Weights of a small transformer language model.
Architecture: RMSNorm before each block, biases, tied embeddings.
MLP neurons of a small language model. Each row is named by its layer, matrix (up: input weights; down: output weights) and neuron, and shows model dimensions 208-271. Each number is 128 + 32 x the weight over its row's rms, rounded and kept within 0 to 255.
After each neuron's rows, "fires on" lists the tokens most often at its 100 highest values on Wikipedia text that the model never trained on; "fires before" lists the tokens most often just after its 100 highest values on Wikipedia text that the model never trained on. A number after a token or word is its count.

L11.up272 [160 102 162 151 154 103 148 163 133  66 158 134 134 129 101 102 143 148  93 109 120  93 158 160 126 174  98  97  89 146  84 124 111  90 142 132  83 135  98 122 152 128  80 100 133 181 153 165 129 102  88 126 151 106 150 134 131 146 125 139 176  73  66 147]
L11.down272 [ 89 102 147  92 104 141  99 162 135 100 124 133 126 143 115 160 156 122 124 175 114 113  95 119 128 131 120 127 133 148 123 125 136 156 137  89 131 110 105 109 167 131 123 105 163 127 128 139 136 109 130 127 108 130 182 143 149 146 151 118 129  70 137 125]
fires on: "." 87, "–" 9
fires before: "1" 14, "3" 12, "9" 10, "5" 10, "0" 9

L11.up72 [199 118 146 124 185 122 123 171 157 107 161 153 103 108  79 131 113 128 139 123  91 100 153 120 181 168 150 119 105 128  75 142 178 133 138 146 137 144 137 124 131  80  80 146 146 172 117 133 111 103  76 150  73 157 152 119 156 181 153 142 154 126 140 110]
L11.down72 [117 140 174  93 140 144 130 178 126 106 120 162 166 151 113 121 114 139 121 114 117 143 110 113 124 149 122 126 106 136  95 165 123 158 147 115  94 132 120 157 109  90 155 129 139 125 150 149 141 142 157  92 148 121 135 117 138 164 179 157 118  85 120  86]
fires on: "." 67, "," 4
fires before: "3" 14, "9" 12, "5" 10, "8" 8, "7" 8

L4.up1390 [129 145 134 105 130  86 125 128 136  41 136 143 152 125  90 161 176 141  86 175 123 193 102 160 147 124 175 101 128 171 121  94 125 142 137 157  79 123  97 144 156  63  64 141 168  92 168 166  95 158 131 192 100 125 101 161 169 129 113 141  86 174  94 146]
L4.down1390 [124 150 123 106 128 113 120 169 156 114 137 204 160 139 151 150  81 161 114 101 103 143 171 135  93  82 139  53 119  90 132 149 119  93 148  88 158 130 118 160 143 106 172 155 160 158  81 135 124 117 154 104 152 116 119 148  97 140 135 147  71 109 116 116]
fires on: "\n" 89, ")\n" 4, ";\n" 4
fires before: "-" 44, "|" 20, " " 14

L4.up1253 [129  67 150 125 124  88 119 137 185 127 156 107 121 152 108 165 214 166  91 143  76 158 131  96 152 159 150 140 125 156 124  91 142 135  78 124 138 119 103  64 162 128  87 113 174 130 103 128  98 117 167 154 156 201  69 146 131 140 128 162 141 157 161 156]
L4.down1253 [112 127 128 129 113  77 103 136 114 144 123 137 141 203 105 103 173 149  80 149  97 153 100 110  67  87 114  76 120 177 122  86  93 108  78 146 145 188 175 129 172 172 113 105 160 115  72  42 127 169 159 176 151 117 168 141 112  66 117 146 127 161 126 199]
fires on: ")\n" 49, "i" 8, "ive" 7, "one" 5, ");" 5
fires before: "-" 59

L11.up1098 [151 139 108 128  86 127 130 146 126 171 106 113 149 150  87 152 134  86  88  85 108 135  70 157  92 165 144 108  78 133  49 161 209 144 141  61 128 138 122 139 137 151 144 159 153 236  65 162 115 108 107 137 161  69 163  68  83 177 133 102 106 177  92  53]
L11.down1098 [140 135 137 121 142  84 155 138  74 132  93 104 149  59 105 103 149 111 118 146 137 166 116  99  94 150 128 161 109 143 116 109  97 118 157 145 129 130 142 162  72 108 129 136  98 168 142 135 105 161 126 111  81 127 162 132  57 106 107 152  99 115 104 133]
fires on: "–" 40, " un" 21, " (" 8, " \"" 8, "vent" 5, "—" 4
fires before: "1" 23, "0" 21, "2" 6, "c" 4, "ional" 4

L10.up304 [ 89 136 132  60 165 143 130 169 127  92  95  64 145 151  39 184 134 118  89 103  88 161 151 188 179  88 139 137 121 139 104 103 167 101 128 151  82 116 101 120 187 142 122 147 132 151  99 102 131 148 129 181 142 101 141  90 159  99 144 113 188 114 133 118]
L10.down304 [133 182 154 117 157  97 139  87 158 170 100 161 167 132 120  97  96  54 118 147  41 127 108 173 148 136 131 110 109 139  67  70 151 171  89 142 111 112 120 142 130 182 163 144 123 106 106 160  97 109 139  50 139 110 156 163 125 144 119  80 105  83 134 128]
fires on: "." 34, "–" 25, "-" 7, " Just" 7, "oll" 6
fires before: "0" 18, "1" 17, "3" 8, "2" 6, "ice" 5

L11.up595 [108 172 124 200  92  97 110 113  92  83 124 158 143 159  93 137 142 142 115  84 146 147 135 194 153 179 108 113 122 108 137 125  76 144 181  81 117  72 149 131 161  99 144 146 137  86 136 124  42 111 194 156 126 127 173 170 102 167 114  81 125 158  87 158]
L11.down595 [ 99  84  92 124 152 126 109 150 132 107 180  97  78 114 146 170 118 151 162 187 123 124  86 137 139 115 123 132 147 106 141  47  97  97 144 108 136 165  90 156  84 182  70 167 121 140 149 104 156 120 149  89 158 143 143 146 148 164 129 145 144  81 106 106]
fires on: " |\n" 53, " " 13, "\n" 6
fires before: "|" 51, "20" 12, "19" 4

L4.up882 [138  85  89 167 165 114 125 133 159 151 156 138 112 143 142 160 161 136 104 112 121 119 153 189 162 130 173 116  78 111 128  53 126 111  92 189 140 145 126 102  54 162 130 158 176  95 126 109  66 113 112 140 152 149 127 123 128 108 102 131  60 139 128 142]
L4.down882 [ 62 165 103 135  97 133 192 142 154 100 106  88 140 122 127  87 140 132  93 138 138  92 205 147 135 130 137 103 142  83 134 142 146 109 124 114 153 113 154  89 141 135 108 170 161 140 149 141 120 106  79  80 112 139 182 146  81 106 176 135 106 142 153 116]
fires on: "," 81, "″N" 10, " the" 6
fires before: " " 89

L10.up363 [163 153  86  54 119 142  74 135 104 107 129 102 115 153 112  85 157 127 127 123 128 145 142 203 115 122 175 130 167 132  62 117 130  76 179 152 122 136 114 150 164 175  95 133 141 151  93 160 132  83 104 125 155 111 142  99 127 108 118  55 151 143 100 151]
L10.down363 [154 128 152 102 164 129 151 174 130 158 227 116 211 146 166 146 110 178 123 134 135 142  91  65 122 154 116 179  82  89 122 106 141 119 167 142 162  21 100 102 144 102 139 141 116 172 177 140 132  71 112 128 124 147 103 125 121  88  86 119 126 131 160 148]
fires on: " " 30, "–" 21, "em" 15, " V" 5, " St" 5, " Dem" 4
fires before: "0" 16, "1" 14, "2" 12, "p" 5, "4" 5

L4.up1534 [126  94 117 168 114 113 103 161 151 164 137 105 145 155 127 128 138 162 126 114 153 117 155 126  96  90 143 112 130 108 130 114 128  83 101 124  85 115 109 101  96 123 141 141 188  79  54 195 153 147 135 180 175 152  80 120 139 158 130  74 106 162 137  79]
L4.down1534 [172 152 107  80 160  72 145 178 129 162 122 173 156 103 115 150 107 115 100 114  76 161 177 188 125  97 150 137 114 175 113 131 137 119 150  66 141  83 153 147 151  89 147 117  71 182 155 134 134 122 101 111  70 107 182 177  93  91 154 126 166 102  99  63]
fires on: "\n" 48, " |" 14, ")\n" 12, " " 7, "ame" 6, "\n\n" 6
fires before: "-" 54, " " 13, "o" 5

L8.up824 [ 87 165  91 155 142 134 132 100 132 100  81 156 130 184 125 149 142 158 132 127 110 159 129 124  84 113 116 116 153 124  91  74  89 132 122 155 113 103  92 163 115  92 144 143 252 115 103 134  97 113 155 105 128 136 167  74 187 151 118 139 114  99 144 138]
L8.down824 [126 151  59  73 131 134 123 157 114 121 167 114 202 104 138 159 131 124  88 107 164 116 146 101 114 117 123 108  74  81 125 141 120 120 115 140 157 167 182 184 112 122 155 144 181 108 108 118 106 145 143 116  81  84  81 132  87 133 130 116  99 134 161 165]
fires on: " |\n" 44, " con" 5, " inv" 4, " pro" 4, "\n\n" 4
fires before: "|" 42, "-" 10, "S" 4

L8.up1006 [133 163  69 125 102 186 149 165 126 172 140  59  80 135 109  67 169 161 124  87 115 136 135 159 131 124 177 120 128 137  84 128 159 122  57 177 106  71  43 105  90 148 146 153 185  77 110 161 187 177 215  79 172 155 143 135 166 152 160 139  90 190 159 111]
L8.down1006 [117 158 143 153 131 138 179 210 149 140 150 181  92 107 136 130  82  72 190 128  83 167 101 206 143 132 134 132  51 166  77 159 143 143 102 126 153 116 158 101  76 151  93 143 121  94 129 196  72 168 163 103 118  90 162 120 107 124 119  92 105 122 113  83]
fires on: "," 40, " " 23, " in" 8, " January" 6, "." 5
fires before: " " 66, "20" 12, "19" 10

L8.up906 [129 148 134 116 115 141 148  72  89  80 172  87 119 141  90 129 122 147 118 129 114 158 156 182 166 112 153  88 140 106 104 113  78 161 130 142 162 112 109 115  80 111 143 159 172 178  95 169 144 155 121 141 165  75 159 109 145 124 158  60 108 137 144 161]
L8.down906 [129  93 103 145 152 112 168 126 181  91 144 131 143 124 125  95 116 140 120 151 146 116 131  97 150 143 128 150 105 123 167 119 135  94  89 122 136  97 116 114 128 181 148 116 160 144  92 137  98 102  91 142 133  94 165 184 130  97 149 135 117 112 128 111]
fires on: " |" 48, "," 28, ";" 23
fires before: " " 65, " the" 6, " —" 4

L4.up123 [162 150 146 141 224 150 132 135 172 132 119 131 150 142 117 137 156 155 152 168  91 107 131 129 101 166 129 143  97 135 132 108 120  59  83 184  88 119 133 150  94 118  82 132 198  93  91 130  71 160 105 126 205 210 104 125 161 164 116 109 109 170 140  95]
L4.down123 [ 22 153  71  87 128 161 122 117  82 102  98 142 154 116 141 170 136 112 117 151 120 129 160 183  93 173 108  78 108 111 202 112 137 122 103  86 141 138 159 150 156  85 119 158 149 141 161 107 156 123  78 128 156 172 120 129 102  97 118 191 139  93 116 103]
fires on: ".\n" 32, " |\n" 22, "\n" 9, "out" 6, ";\n" 5, " " 4
fires before: "|" 31, "-" 25, " |" 9

L4.up1029 [174  81 120 207 215 148 159 155 120 126  99 125  75 149 141 168 164 135 142  88 115  88 112 101 106  77 119 166  88 168 141 107  86 101  49 149 135 112 149 173 149 129 105 161 134  74 133 147  87 171 111 141 148 132 150 100 190 144 125  68 118 180 104 163]
L4.down1029 [117 121 160 106 120 109 134 132 133 141 170 112 158  71  52 121 155 154 163 145 124 157 140 132 160 135 176  86 120 133 149 109 138 122 118 138  91  99 129 154 189  91 122 166 121 180 135  97 163 126 121 146 144 137 116 195  94  88 166 154 129 115 168 103]
fires on: " |\n" 38, "\n" 28, "|---|---|---|---|---|\n" 8, "ed" 4
fires before: "|" 46, "-" 23, " to" 6, " " 5

L8.up691 [156 139 100 139 125 114 109 143 113 161 151 107 174 131  98 126 160 150 114 165 125  94 160 122 113 155 164 133 101 100 141 119 164 110  50 161  63 136 110 147 183 171 163 131 109 114  78 157 106 144 181 140 231 145 162  85 163 134 145 120 168 122 151 140]
L8.down691 [ 93 122 162 139 129 152 103 140  72 161 108 137  79 101 110 152 178 130 123 161  36  97  99 111 156  79  64 113 108  77 156 179 142 136 149  93 122 108 131 189 158 130  82 177  92 144 105 159 111 127 115 120 168  84 142 134 128  96 121  81 199  76 168  49]
fires on: " " 34, " |\n" 15, " to" 9, " |" 4
fires before: " |" 42, "|---|---|\n" 7, "|" 6, "ly" 4

L11.up152 [161 145 110 166 134 153  99 116  77 115 177 174 111 151 138 128 169 181 132  91  84  81 105 146 131 135 140 116 140 105 104 127 132 148 105 147 121 147  90  96 138 156 137  97 119  51 151 126 119 158 176 158  75 133 137 178  86 113 105 111 114 112 196 121]
L11.down152 [127  88 145 141  96  84 118 166 157 162 166 162  90 117 138  70 141 180  83 133  92 165 118 136 116 112 202 119 148 197 140  70  79 135 148 120 140  84 121  86 124 141 219 141 151 124 117 107  85 100 101 188  79 123  62  98  87 128  55 134 100  99 103 171]
fires on: " March" 11, " January" 11, "." 9, " September" 8, " November" 7, " April" 7
fires before: " " 84

L4.up425 [102  91 161 195 159 155  95 184 135 151 174  97 115 155 149 163 113 155 130  99 132 109 158 144 160 138 139 141 147 187  91  83 140 110 118 108 212 153 149 151  97 108 109 147 146  92 163 160 127 182  96 127 146  71 138 129 219 138 156 132 121 138 124 119]
L4.down425 [174 119 154 102 110 148 158 108 130 145 159  97 113 129 124 113 115 103 162  98  75 131 109 152 209  78 147 156  98 161 131 133 121 158  89 112 149 136 128  54  93 118 189 168 154 109  66 177 136  72  91 138 118 117 167 117  70  90 182  73 103 155 159 114]
fires on: "-" 22, " July" 9, " April" 7, " March" 7, " June" 6
fires before: " " 64, "," 13, " |" 4

L4.up1413 [ 90 138  85 160 136 116 105 138 129 112 162 153 178 198 144 169 100 158 117 149  82 169 166 168 113 135  99 109 141 126  94 109 143 146 140 122 131  94  39 144 109 107 101  68 159 137 158 151 104 173 158 151 152 112 119 101 167 143  87 177 120  71  96 136]
L4.down1413 [148 138  62 141 165 135 102 177 174 107 111 141 150 211 153 136 109 131 108 122 190 130 154 116 119 141 136 133  90 151 115 131 127 126 169 113 142  97 125 115  93 129 167 113 165  97 145 127 141 132  92 116  94 107  45 138 102 181  53 152 152  44 117 149]
fires on: " |\n" 71, " Notes" 9, " For" 8, "\n" 4
fires before: "|" 57, "|---|---|---|---" 9, " |\n" 6, "mer" 5, " |" 5